From a checkpoint of a small transformer trained on Wikipedia: tied embeddings, 7923 steps.
MLP neurons of a small language model. Each row is named by its layer, matrix (up: input weights; down: output weights) and neuron, and shows model dimensions 0-95. Each number is 128 + 24 x the weight over its row's rms, rounded and kept within 0 to 255.
After each neuron's rows, "fires on" lists the tokens most often at its 100 highest values on Wikipedia text that the model never trained on.

L8.up1176 [115  95 112 109 145 130 122 101 155 113 109 121 134 151 146 125 104 145  85 130 161 120 122 124 151 129 101 141  97  82 152 115 142 124 163 103 182  68 134 130 164 121 122 127 142 106  79 128 136 107 157 150 128 139  78 111 121 128 106 121 189 161 105 130 113 115 101 152 131  96 124 130 141 168 184 138 156 102 110 191 179 136 172 129  98 130  84 137 170 118 133 108 142 120 124 112]
L8.down1176 [193 143 126 153 153 144 178 132 155 128  93  80 101 105 151 187 131  99 117 100 127 107 127 135  91 141 159 119 117 125 104  83 140 142 138 127 149 128 135 162 101 153  81 144 104 127 127 100 164  87  87 104 166 161 127 139 108 141 120 127 118 135 101 120 117  87 123 188 124 124 155 139 108 151 159 155 112 111 145  95  95 128 171 106 148 157 143 125 154 125 108 130 126 111 116 121]
fires on: "2", " of", "1", "4", "6", "d"

L10.up1164 [114 127  94  71 176 119 100 144 135 112 141 134 113 118 145 137 165  87 113 132 138 125  99 157 109 141  99 108  84  97 130 105 139 116 101 185 169  94 104 130 114 103  87 136 127 118 162 159 124 157 102 127 102 130 147 151 124 136 152 178  92 140 134 111 137 135 138 149 122 159 107 119 124 130 158  99 163 138 164 176 150 127  75  89 131 110 119 127 122 115 148 108 146 113 102 128]
L10.down1164 [146 133 133  77 159 127 144 125 105 119 104 121 130   0 120 130 143 122 110 123  99 130 129 167 105 130 138 120 123 107 133 128 146 117 121 113 139 110 107 109 144 132 104 127 112 130 119 103 119 119 133 127 132 142 110 156 128 114 118 143 120 147 137 120 125 127 145 126 100 121 102 117 126 146 107 111 167 135 138 141 148 131 121 145 150 130 141 114 118 131 129 123 107 131 129 140]
fires on: "|", " and", " de", " but", "de", " although"

L7.up1088 [121 129  96 141 141 108 116 142 153 131  54 131 122 145  80 133 158 135 126 163 167 116  85 160 117 150 100 144 125 132 126 112 156 129 124  72 153 107 136 108 186 130 134 118 139 138 112 109 116  85 108 182 105 153 145 139 153 130 119 138 112 149 170 131 172 148 116 124 162 103 117 138 129  90 145 162 111 172 122  82 127  92 135 115 105 101 155 101 184 129 133  97 139  59 125 102]
L7.down1088 [131 123  66 104 174 158 143 156 141 129 121 129 131 119 133 126 147  99  70 126 138  95 100  94 169 147 161 104 136 104 102  98 145 140  98 158 108 135 127 148 147 152 163 144 106 108 105 140 120 122 104 151 155 121 123 118 155 143 142 142 124 126 141 129 144 130 149 146 155 140 157 110 149 135 139  98 135 144 133 147 143 142 105 121 117 102 113 116 160 151  85 133 158 178 115 139]
fires on: " m", "s", ")", " and", "p", "."

L7.up1336 [100 156 156  70 140 117 142 135 127  88  99 141 134 131 138 119 122 126 131 101 114 146 164 111 102 146  89 139 138 113  98 150 135 112 139 159 131 153  98 166 115 121 122 136 128 123 115 151 121  99 123 132 158 154 103 117 102 151 114 186  88 152 108 130 116 141 122 125 133 161 105 157 130 140 141 132 123 117 129 106 124 102 108  76  87 174  83  85 125 133 106  93 138 153 100 125]
L7.down1336 [102 126 142 169 116 111 133 118 148 131 153 145 105  88 116 102 142 118 127 109 137 153  89 139 142 143 169  99 128 136 146 140 146 133 141 112 105 134 124 112 112 126 133 117 141 119 137 122 130  94 126 131 102 104 152 114 103  91 141  91 126 168 132 142 104  97 144 128 120 127 163 152 121 112 113 177  97 133 138 193 173 129 166 180 141 107  81 109  91 129 148 115 148 122 127  85]
fires on: " U", " M", " K", "U", " Dur"

L8.up345 [122 127 143 107 184  97 163 115 106  98 133 137 125 124 160 126 186 106 128 165 152  82 152 182 160 133 124 149 143 127 155 112 145 130 104 115 149  79 106 114 160 143 103 105 132 115 168 117 110 147 115 137 129 128 102 117  97 132 151 110 123 144 133 143 151 119 123 152 140 156 134  80 150 130 171 121 116 170 124 165  97 120  77 118  87 106 101 165 125 131 101 129  82 128  88 161]
L8.down345 [149  87  89 122 109 130 154 128 108 168 109 112 117  53 145 156 124 164 129 128 113 180 107 107 160 147 180  98 113 103 139 110 127 148 110 163 141 100 132 122 128 137 127 103 124  97 122 121 157 157 101 142 113 130 128 157 118 114 141 158 132 139 173 130 118 132 135 131 158  80 139 126 142 120 129 105 136 101 110 117 147 124  85 107 128 150 127  79 170 157 103 141 123 155  83 101]
fires on: " |", "s", " ", "2", "0"

L10.up358 [115 148 172 136 160 110 152 130 122 124 138 183 107 148 108  98 148 178 128 108 143 118 126 150 157 131  94 162 122 134 122 137 142 111 130 100 129 144 108  77 152 123  56 110  98 172 129 123 122 129 157 164 143 151 136 103 132 120 124 139 155 174 112  89 130 143 100 143 112 152 124  85 168  99 133 131 135 145  94 108 124 105  68 139 148 105 102 126 113 141 155 161 100 129 133 139]
L10.down358 [140 111 105 126 151 136 119 122 114 160 109 145 131 172 169 146 109  99  94 115 109 153 156 127 152 138 178 117  85 148 138 133 128 151 124 124 127 124 140  87 119 133 157 131 137 150 109 115  77 151  80 116 128 129 126 150 123 104 128 111 136  86 111 118 129 140 159 129 174  96 161 128 153 169 116 122 135 104 156 135 117 153 148 115 178 131  97 158 137 127 127 124 162 116 145 128]
fires on: "s", "er", "up", "t", "nc"

L5.up368 [106 110 132  82 154 155  79 101 135 124 130 126  98 143  95 110 122 140 141 119  84 117 109 128 128 162 103 123 114 132 112 159 137  96 160 118 134 153  99 134 123 143 123 158 115 132 136 151 133  82 138 192 128 123 122 142 123 123 145 171 155 152  93 133 141 143 130 119 130 170 124 121  82 111 153 161 111 139 144 149 123 124 167 114 161 134 154 170 141 146 175 109  62 156  98 134]
L5.down368 [133 119 120 155  86 110 142 131 104 139  95 153 134 176 116 120 104 151 114 114 115 156 140 129  77 156 147 153 121  80  76  95 155 131 128 145  89 150 141 144 129 174 117  83 141  99 100 149 106 139 160 142 124 113 109 156 184 104 160 138 151 158 148 126  96 127 149 131  94 119 125 137 117 127 155 104 120 139  93 124 144  89 138 129  97 152 154 119 127 133 104 129 145  88 114  98]
fires on: " the", " ", " D", ":", " G", " |"

L7.up509 [169 146 134 135 140 107 148 133 109 148  85 105  95 142 154 123 171 131 153 140 122 127 177 125 159 126 107 132 155 157 138 143 152 126 107 120 142 113 155 141 132 108 150 144 122 106 115 131 121 100  95 127 124 129  62 122  88 111 148 160 160 163 158 138 119 118 115 132 132 106 120 130 131 109 179 107 130 119 121 120 140 133 102  91  93 123  87 108 133 165  91 147 127 130  97 108]
L7.down509 [ 92 135 116 108 121 133 105 133 159 104 123 143 122 106  98 107  90 122 117 165 146 148  80 114 133 112 138 124 127 123  96 132  93 128 142  81 152 131 106 146 150 156 136 131 141 170 127 144  91  90 178 129 111 131 184 122 130 120 143 115  90 113 119  91 151 142 116 145 143 123 165 139  93 186 156 139 125 114 146 143  83 138 161 117  73 109 156 140 148 119 168 140 174 142 168 104]
fires on: ",", " of", "-", " video", "s"

L8.up495 [144 139 142  93 175 152 119 142  78 103 115 159 142 144 132 126 150 122 119 102 127 122 139 140 136 132 120 148 151 144 117 126 123 125 114 114 168 104  90 174 149 134 122 121  83 131 125 142 137 109 118 151 151 128 116 145  99 135 109 151  89 161 109 115  68 110  82 110 118 110 106 136 100 140 151 131 114  94 141 106 104 141 124 144 127 128 106 117 185 118 126 139 106 166 107 107]
L8.down495 [151 119 117 148 147 135  68 138 151 109 125 137 139 134 159 136 104 116 150 142 114 130 117 129 122 174 176 161 127 136  98 122 134 125 148 114 155 100 109  78 133 144 142 117 125 115 108 122 114 149 126  62 135  84 120 103 122 121 144 112 136 116 158 118 140 111 139 142 119 124 119 124 112 115 102 166  92 102 152 134 146 166 114 175 141 145 150 107 106 128 106 126 106 100 103 107]
fires on: " U", " that", " than", " to", "U", " over"

L13.up233 [107 135 154  72 159 153 130 149 140 105  92 156 132 148 148 112 114 112 122 118 128 127 151 143 127 170 137 111 119 132  80 123 148 123 120 122 108 158  95 115 130 156  56 120 137  99 150 178 127 104 130 144 124 139 151 122  71 112 156 147  96 156 115 136 142 147  98 107 124 158 119 112 122 120 127 144 119 177 147 117 168 131 113 154 121 156 122 151 127 150 120  88  56 118  79 124]
L13.down233 [155 134 165 124 154 143 161 159 123  99 141 150  88 111 114  85 141 141 161 146 108 138 132 133 130 149 132 112 162 131 116 148 128 107 110  95 124 145 119 157 100 115  96 132 139 134 144 118 169 110 112 133 121 124  97 119 143  97 168 150 134 136 132 152 138 123 126 129 140  93 146  83 133 131 122 149 133 100 173 103 135 120 126 113 125 156 145 122 125 139 109 110 136 135 104 105]
fires on: " H", " K", " M", " La", "k", "r"

L7.up283 [ 76 124 120 102 180 147 133 129 120 128 106 124 137 150 121 110 159 156 116 106 105  91 115 141 115  73 117 182  82  96 152 153 129 102 103 126 114 172 115 120 115 137  88 101 121 130 116  99 130 111 116 123 101 100 112  99 109 121 156 110  98 172  92 111 110 136 137 144 128 142 124 118 131 166 170 186 119 144 142 179 123 112 141 131 151 107 100 153 167 105 139 106 145 115 100 125]
L7.down283 [111 134 133 100 154 107 101 111 137 159 106 143 104 150  96 111 129  58 109 124 130  89 150 149 169 104 147 129 149 121 132 108 132 106 129 114 129 141 157 124 186 126 104 111 135 103 126 113 101 101 155 134 126  92 119 114 168 102 117 100 129  96 109 112 123 103 129 128  82  72 152 136 147 121 136 169 158 114 105 108 139 121 117 130 140 106  81 138 147 140 137 128 105 162  97 142]
fires on: " (", " ", " |"

L7.up58 [124 123 132  77 156  72 153  83 112 138  94 104 134 164 155 111 134 166 124 177 153  98 101 118 177 165 131 143 126 118 176 161 135 122 135 125 157 116 123 127 120 110 150 121 147 141 128 134  90  65 134 161 144 126  75 101 157 145 168 108 117 132 137 112 108 142 123 116 120 135 123 125 109 100 116 127 144 115 165 160 101 126 178 113 128 132 134 138 123 130 156 143 142  81 143 105]
L7.down58 [105 145 137 168 131  98 106 106 126 100 137 204 138 172 129 126 131 102 165 136 153 118 159 151  92 104 178 118 111 126  99  91 134  96 136 107 106 126 119 160 107 112 145 110 117 157 132 150 146 149 165 104 112 129 130 163 148 172 133  95  99 112 121 144 133 120 127 108 165 156 118 166 132 127 173 136 126 127 149 124 135 128 116 117 115  75 142 104 129 195 151 151 163 103 107 112]
fires on: "\n", " (", " ", "-", " UTC"

L7.up563 [159 117 145 129 121  93 144 103 134 125 110 145 133 126 141 163 167 140 163 144 118 125 151 135 145 121 127 118 135 151  58 169 101 108 116  77 114  73 120 143 148 132  49 126 123 146 156  98 139  85 132  82  90 144 104 103 127 112 137 124 107 189 139 165 117 138 124  89 128 147 110  91  90  89 107 163 159 153 126 168 122 131 150  89 162 103 150 170 146 116  88 129 123 109 134 128]
L7.down563 [ 97 145 144 150 115 103 144 129 124 144 142 115 108 157 141 140 163 128  81 102 150 158 126 116 165 173 158 155 132 109 187  92 148 116 126 134 130 148 133 148 132 168  83 150 158 104 129 137 127 129  98 143 148  90 167 134 121 132 122 119 121 103 144 105 122 136 153 132 126 150  96 129 132  85 121 113 144 106 156 122 157 132 106 138 142 113 108 112 202 128 142 100 111 158 115 144]
fires on: "th", "s"

L10.up30 [139 116 160 130 171 122 139 110 107 136 151  83  99 134 157 142 115 140  95 150 124 126 150 144 158 130  90 140 164 121  83 133 109 120 103 108 157 139  92 160 122  97 128 161 136  76 170 158 117 141 120  98 151 113 132 127 148 129 144 127 119 130 159 128 122 122 103  91 112 138 124 122 126  98 127 175 137 111 138 134 153  79 140 121 111  94 152 162 158 151 103 193 125 102 120 110]
L10.down30 [154 119 140 132 160 181 115 100  95 129 158 138 134 144 156 104 129 139 174 111 150 152  85 132 137 130 137 138 128 124 122  64 103 145 138 133 151 195  98 137 121 140 139 152 131 126 124 129 117 129 157  89 155 143 100 116 113  94 104 121 126 106 129 132 109 177 137  97 126 177 135 153 124 119 176 127 114 116 141 133 107 165 111 117 135 120 140  97 152  93 147 156  89  88 117  89]
fires on: "s", "ed", " votes", "ing", " services", "ly"

L7.up1210 [ 60 137 111  82 143 148  96 103 139 103  73 123 114 148  76 172 128 138 135 121 123  91 140 171 129 132 100 154 113 122 138 141 187 117 127 147 120 154 119 131 129  98 116 115  97 133 101 157 101 133 122 117  80 158 102 122 127 152 149 179 139 129 135  75 133  77 144 110 136 140 113 112 109  92 167 128 110 124 137 134 111  99 153  90  97 119 162 148 159 146 141 112 118 128 110 138]
L7.down1210 [140 135 107 114 100 119 152 148 141 145 140 114 114 136 158 160 105 106 142 157 149  97 127 125 122 157 131 166 130 151 113 109 151 148 131  84 154 112 118 126 101 110 132 138 129 144 101 141 148 115 126  93 147 155 134 121 141 117 117  58  97 135  74 112 120 134 147 114 122 124 140 147 150 126 121 148 174 156 147  95 158 116 143 137 174 135  93  94  85 123 118 155 174  98 172 132]
fires on: " De", " E", " Co", " New", " de", " Che"

L7.up617 [104 136 122 115 147 142 135  94 135 133 154 141  54 147 113 109 166  81 113  95 151 140 123 135 187  86 123 138 134  96 119 131 111 102 110 156 157 118 129 151 128  75 161 104 122 145 112 103 120 140 105 158 160 128 106 124 163 117 182 158 149 190  75 123 109 128 144 129 124 129 118 168 102 167 111 161 128 122 105 113 107  99 110  93 144 138 145 151 136  60 180 148 125 154 126  84]
L7.down617 [141 153 140 170  75 115 111 148 159 126 116 122 139 128 110 162  80 124 112 101 121 172 116 115 132 130 138 136 130 142 152 123 125 127 127 169 115 131 140 125  92 129 135 142 150 157 131  91 109 108 109 109 155 130 181 164  97 138 126 118 126 101 134 117 152 156 156 150 111 134 135 136 108 164 173 146 139 123 109 101 146 134 130  84 120 134 154 124 138  97 142 178 158 153 133 103]
fires on: "\n", "-"

L7.up457 [ 76 136 114 114 137 129 141 146 139 140 105 147 121 118 125 132 162 124 133  94 150 136 107 150 131 120 100 150 102 127  68 102 113 113 137 101  66 125 112  98 167  95 101 106 148 150 122  83 107 127 119 143 152 144 125 124 123 147 142 134 118 120  91 133 130 120 116 138 121 135 130 130 159 123 116 138 158 131 118 122 120 161 107 113 164  98 133 162 196 119 159 104  95  81  99 127]
L7.down457 [131 132 112  83 127  78  83 189 182 155 121 130 108 139 145 166 155 132 138 134 105 118 150 133 147 121 164 191  98  93 132  95 140  80 108 160 119 111 145 124 167 135  97 142 104 105 136 141 121  70 133 114 140 161  77  83 114 136 133 125 141 137 118 120 146 174 110 133 119 182 123 144 135 137 110 118  94 104 149 129 122  87 157 137 163 122  96 112 158 104  75 139 135 115 110 112]
fires on: "'", "e", "n", "s", "a", " of"

L7.up104 [ 96 140 126  84 123 130 152 143 115 108 104 128  79 168 132  76 155 131 105 163 116 115 134 140 183 150 123 114 136 145 119 106 117 112 167 169 149 121 139 122 113 120 162 138 129 136 165 150 123 104 117 131 122 119  76 107 113 121 173 142 127 143 117 186  95 125 136 161 117 103 130  98 131 122 156 127 139 101 161 158 132 142 161  95 148  90 110 164 120 153 150 149 130 131 163 154]
L7.down104 [147 117 106  92 167 130 102 173 138 126 110 103 137 111 120 155 143 137 145 126 133 140 120  90 100 106 103 161 126 124 142 136 154 140 122 117 161 177 126 128 110 103 145 108 137 121 115 123 118 167 161 113 130 149 160 153 120 107 124  99  77 117 143 143 128 107 142  61 122 153 189 125  92 150 137 152 142 137 104 102 153 205 165 119 117  61 128 147 110 159 121 152 176  89 151  94]
fires on: "\n", " a", " =", ":", ","

L13.up99 [134 155 150 144 127 166  95 160 122 131 129 122 134 139  98 166 137 145 166 128 136 133 115 161 107 119 116 109  91  97  95 160  96 118 158 158 171 112 108  78 162 144 150 105 120 152 113 134 110 133 149 145  79 172 165 165 173 119  97 124 110 120 125 174 112 113 122 125 112 104 108 109 121 139 155 131 126 159 151 135 134 149  87 103 120 156 109 153 163 149 158 111 122 107 156 114]
L13.down99 [165 115 114 126 116  61 139 140 131 108 119 163 114 102 128 107 120 147 122 138 166 142 160 134  92 143  93 106 113 131 111  96 127 186 143 125  90 127 141 124 122 143 132 120 111 114 101 123 120 134 145 103 105 176 125 135 155 149 123 121 158 113 121  91 132 154 146  74  71  99  68 172  95 142 146 113 120 139 146 106 146 134 131 129 158 107 143  73 121 135  71  82 126  86 155 104]
fires on: "it", "at", "i", "et", "t"

L13.up1024 [175 130  92  79 154 100 136 122 138 161 130 122 142 177 121 108 186 127 163 146 127  85 162 101 131 133 121 119 119 167 180 127 134  80 119 148 150 118 142 144 135 121 117 132 132 122 124 132 118  95  86 175 111 139  81 114 111  98 165 134 142 189 117 176 123 152 144 125 121 109 158 105 141 110  96 126  97 102 147 116 112 107 124 115 116 145 104 130 148 107  94 128 129 138 139 130]
L13.down1024 [125 114 106 111 117 188 129 100 140  92 140 107 158 121 103 161 152 117 126 105 106 145 137 116  93 131 134 143  99 129  95 141 111 176 149 124 160 120 131 115 116 138 127 107 112 163 124 164 109 155 167  91 119 108 140 152 144 184  94  96  84 123 123 148 147 102 117 117 164 128 135 169 146 128 127 139 179 119 166 121 154  99 115 116 120 109 150 138  79 149 142 191 122 140 124 138]
fires on: "\n", ",", "0", ")", " /", "-"

L7.up1343 [117 140 115 118 120  86 130 118 144 124 114 138 134 142 117 134 165 162 132 165 145 132 131 163 136 136  92 144 117 123 140 104 119 117 144  93 113  91 133 100 162 123 109 110 140 142 122  97 161 124 133 165 145 133 144 127 114 133 111 129 172 132 118 134 166  83 139 158 120 155 129 119 144 136 124 132 148 109  91 165 110 100 155 103 137  85 151 130 159 105 135 148  79  94 124  82]
L7.down1343 [137 144 115 122 137  98 138 150 140 136 123 100 120 139 176 184 123 143 107 119 134 130 108 124 169 146 156 120 123  93 110  96 142 105  62 139 121  95 146 125 129 131 118 123 144 136 118 139 100 140  67 119 117 152 105 128 118 104 161 139 123 113 169 102  89 175 133 160 128 143 150 111 135 125 146  88  78 101 167 108 124  99  98 124 162 134 118 109 171 141 111 116 170 163 134 178]
fires on: "s"

L10.up406 [129 127 151 147 159  63 114  73 110 122 105  93 129 133 156 170 160 118 121 129 149  80 156 150 119 130  80 109 140 129 105 154 113 118 146 105 142 140 109 155 175 124  80 127 101 114 169 123 142 113 134 122 142 116 129  74 152 132  98 162 150 114 146 128 123  76 105  89 102 155  85 100 113 117 167 165 136 154 108 175 156 141 116 112  96  89 129 144 167 142 130 162  78 128 132 134]
L10.down406 [116 135 154 116 133 157 129 158  99 160 153 116 111 153 144 106 126 119 153 135 137 145 118 143 153 136 127  97  89 159 188  95 179 131 152 120 149 107 137 130 122 157 147  89 144 128 149 135  92 125 103 154  59 157 164 132  82  84 158  85 106 104 152 128  98 137 123 112 122 119 137 132 174 126 164  89 144 141 117 140 118  72  80 145 140 117 103 134 137 111 149 140 138  90 144 124]
fires on: "s", "ing", "ed"

L10.up741 [120 134 132 101 110  82 102 149 118 100  76 124 116 168 116 138 137 183  99 121 135  87 126 193 108 108  95 156  81 114 126 179 113 124  89 117 119 130 139 168 160 140  71 104 120 108 156 112 100  91 133 169  79 132 165 136 129 120 156 103 163 109 105 143 120 111 120 128 106  75  89 161 115 157 121 136 138 151 135 117 148 143 137 128 134  83 113 130 102 107 126 146  83 122 123 106]
L10.down741 [ 84 106 112 128 135 128 185  95 147 127 120 108 115 146 131 154 125 159 100  96 130 148 131 116 167 118 150 128 150 120 136 124 124 134 160 127 140 148 140 141 136 152 135  79 142 146  98 159 171 108 164  99 157 178 145 149 135 122 165  90 100 116 114 127 175 130 112 120 151 167 140 127 110 108 120 112 106  89 156 121 162 102 105 156 101 185 152 130  97  86 124 142 117 114 125 122]
fires on: ",", "2", ":", " |", "cre", "1"

L8.up1226 [102 136  66  80 157 165  82  97 154  92  93 114 112 148 105 145 159 126 113  95 177 109  84 141 123 107 127 152 121 115 135 164 137 109  96 138 130 120 101 151 123 166 171 102 149 128 135 141  86 147 114  99 125 166 173 112 111 148 147 172 115 140 157  99 141  79 110 116 144 145  87 137 105 143 151 144 147  98 123  67 105 125 139  97 129  95 193 115 130 139 125 154 120 144 167 149]
L8.down1226 [106 113 173 169  91 129 158 122 124  92 165 135 108 129 120 152 111 119 130 162  93 114 152 135 172 155 170 147 140 154 106  78  91 119 115 149 120  93 146 125 149 147 116 159 119 116  91 145 168 128 136 154 107 105 127 108 135 109 117 144  99 139 126 111 142 133 111 117 102 171 134  93 160 134 140 174 109 151 130 112 164 144  95 135 137 102  88 100 111 140 148 124 150 119 148 117]
fires on: " de", " du", " De", " As", " con", " dis"

L8.up746 [149 109 112  72 174 141 120 104 158 114  91 111 109  94 120 135 163 114 104 143  89 127 111 169 117 134  83  93  88 117 122  84 120 120 106 163 155 100 111 102 126 117 116 140 132 162 130 158  89 106 124 141 113 159 151 141  95 136 159 148 134 136 151 138 131 140 118 137 110 144  82 133 132 121 146 102 157 136 153 154 154 116 108  78 124 118 109 124 143  98 152 116 134 139 114 126]
L8.down746 [112 105 117  82 169 141 132 110 118 147 130 122 110   0 108 118 124 110 114 153 129 125 112 127 120 121 128 113 136 128 115 135 124 109 120 145 137 133 119 123 139 109 124 144 122 133 134 119 123 146 118 116 145 134 145 151 126 148 137 146 134 133 138 116 129 132 171 110  97 102 113 134 137 156 139 121 130 135 121 127 163 139 111 111 142 137 131 143 134 122 125 152 133 129 124 142]
fires on: " the", "The", "|", " and", "Col"

L7.up504 [100 132 132 102 155 122 153  64 106 117  97 101 106 144 115  97 165 181 111  88 163 115 112 123 179 112 118 132 107 106 154 157 107 109 105  90 147 126 120 144 151 112  83 109 125 152 115 133 121 135 154 182 130 117 119 111  95 144 161 136 143 122 135 122 133 145 134 137 131 119 111 158 128 142 148 144 127 148 127 162 130 143 152 165 128 128 130 142 144  66 116 134 109 168 116 102]
L7.down504 [124 107 150 123 172 153 149 102 167 123 124  98 128 132 136 100 133 125 138 102 141 150 119  95 120 141 170 122 135 140 100 123 122 149 127 124 134 121 147 166 128 119 127 155  82 114 115 131 128  77 174 174 133 142 141 108 115 113 175 165 101 162 128 118 144 146 143 143 164 123 181 113  88 115 133 125 104  96 140  93 107 150 132 173 126 141 131 117 134  82 132 113 150 157  79 137]
fires on: "8", "9", "1", "6", " by", ":"

L7.up962 [100 117 145  88 167 118 152 122 103 122 109 113 114 150 112 105 168 139  79 130 125 101 102 192 112 134 119 126  97 117  85 114  93  91 168 136 121 137 127 123 100 144 106 149 129 136 133 108 134 124 147 137 104 116 154 177  94 103 128 122  84 103  97 143 152 117 118 145 109 134 131 136 111 132 140 166  89 134 110 137 120 106 144 152 125 109 145 154 127  95 157 101  65 146 142 155]
L7.down962 [117 146 129 101 137 127  98 106 143 167 110 138  96 139  84 108 127 115 111 132 165 123 143 142 149 113  93 124 135  94 103 139 128  96 179 140 115 137 144 137 164 137  98 123 138 126  99 105 160 136 154  98 144 133 116  96 156 131  71 157 125 152  83 160 125 138 113 155 110 149 125 156 109  99 102 118 126 142 121 140 122 152  99 102 105 140 116 127 103 147 112 121 111 144 105  79]
fires on: " |", "---|---|---|---|", " ENG"

L7.up1216 [113 123 138  88 128 120 139  56 103 118 142 125  63 167 151 118 140  96  81 153 110 137 119 148 130 143 142 114 120 115 112 163 148 101 145 181 157 124 134 134 133 121 110 147 156 118 105 139 148 127  88 149 106 157  78 126 143 115 165 162 134 109 146 100 128 138 127 114 109 104 117 124  94 133 111 162 114 117 137  86 172 118 129 105 132 117 134 177 139  93 138 136 162 115 136  79]
L7.down1216 [151 143 130 136 117 118  98 161 112 116  94 146 158  90 141 145 120 147 138 135 141 120 140  78 113 142 149 169 119 122 128 176  97 117 125 161  95 162 108 145  79 156 200 102 166 152  96 109 101 165 169 111  95 106 172 178 113 129 114 111 116 107 156 119 128 138 146 133 133 146 126 148 140 144 147 138 159 104 118  94 132 138 136 111 127 115  93  97 126  92 130 180 165 116 145 128]
fires on: "\n", " |", ":"

L5.up559 [117 125 137  78 117 166 149 131 110 113 145 102  91 153 108 143 163 189  61 102 100  80  79 147  98 137 108  99 133 118 168 127 116 114 114 113 132 122 119 138 150 136 113 153 118 141 127 158 131 113 133 122 142 103 125 160 112 115 131 116 137 107  92 142  88 169 109 160 145 120 125 114 146 160 132 171 154 136 140 165 138 151 170 144 164  91 157 126 127  90 103 120 121 124 164 125]
L5.down559 [ 94 156 146 113 146 129 142  89 122 136 154 128 109 142 133 157 145 171 146 108 134 115 132 120 121 116 147 111 163 160 168 115 142 162 131 135 139  93 130 146 130 135  94 133 129 103 135 128 139  57 110 111 149 116  91 101  94 109 127 158 152 165 141 139 172 133  92 136 100 147 136 118  94 106 138 125 127 150 133 140 143 122 144 100 118  83 133 145 151 114 134 117  76 132  93 116]
fires on: ",", "2", "9", "1", "7"

L5.up512 [150 122 143  90 158  96 151 125 108 131  89 129 125 143 125 128 177 113 132 112 126 121 145 151 120 136  98 134 101 127  76 139 126  82 163 126 146 132 104 141 151 140 114 122 130 121 117  88 139  89 134 140 128 135  94 165 100 122 136 122 122 133 123 138 129 129 115 118 121 148 124 159 138 115 134 120 145 126  99 141 121  51  94 152 105 138 140 123 153 132 152 127  87  62  98 112]
L5.down512 [163 141 156 114 113 109 141 105 121 125 138 112 115 129 117 135 128  69 116 130 151 101 118 125 146 112 107  90 157 106 131 118 146 123 133 138 115 119 107  87 135 122 101 150 145 138 105 176  86 119 139 100 128 111 126  74 156 130  88 142 165 161 122 128 135 111 110 119 112 124 152 138 126 111  93  88 132 147 152 156 153 130 119  80 145 158 104 111 121 129 177 134 141  93 125 116]
fires on: " ", " |", "|"

L8.up939 [125 119 151 110 113  77 126 133 107 112 100  89 131 133  85 158 117 101 113 145 153 105 140 123 146 125  91 165 145 118 128 111 106 110 121 105 135 114  90 168 176 107 133 105 122 118 159  89 158 111 128 126 111 144 133 140 124 143 101 191 129 156 156 105 121 104  95 170 135 136 139 131  90 169 146 155 124 165 142 181 140 150 123  72 147  69 118 104 154 130  90 175 111 145 124  84]
L8.down939 [120 141 126 141 154 132 169 146 132 152 127  97 139 143 110 115 132 103 118 135 106 156 136 162 127 123 137 151  94  92  98 124 121 153  97 153 135  82 168 139 115 173 136 146 124 134 184 159 150 158 104 142 122 105 114 100 110 116 143 104 117 120 138 195 116 110 137  73 155 159 138 112 139 152 103 110 114 120 146 112  69 137 132 144 109 154  90 127 116 121 109 128 134 166 128 134]
fires on: " in", "s", " of", "ent", " on"

L10.up1115 [133 109 191 122 137 107 157  99  87 139 115 116 110 153 119 159 109 133 155 137 145 142 102 117 121 107 113 162  98 121 125 135 191 156  87 132 120 134 122 116  93  99 123 143 108 150 139 138 132 132 154 147 147 140 127 136  62 134 192 101  77 122 125 122 126 143 122 114 118 125  93 152 118 130 139 126 139 141 102 179 154 166 122 116 112 124 124 179 140 131 122 108 133 142  82 112]
L10.down1115 [133 122 120 130 131 151 102 119 164 108 116 111 138 113 149 164 140 130 101 122  85  74 138 151 129 136 100 161 157 151 144 121 145  98 126 100 124 169 108 119 131 141  84 152 150 133 123 101 164 127 125 112 120  92 128 132 120 106 116 127 152 166 157 140 119 142 145 121  97 126 119 117 135 164 171 181 148 148  88 142 112 112 138 134  97 117 104 111 146 158 145 156 103 129 100 175]
fires on: "9", "ad", "ever", "leg"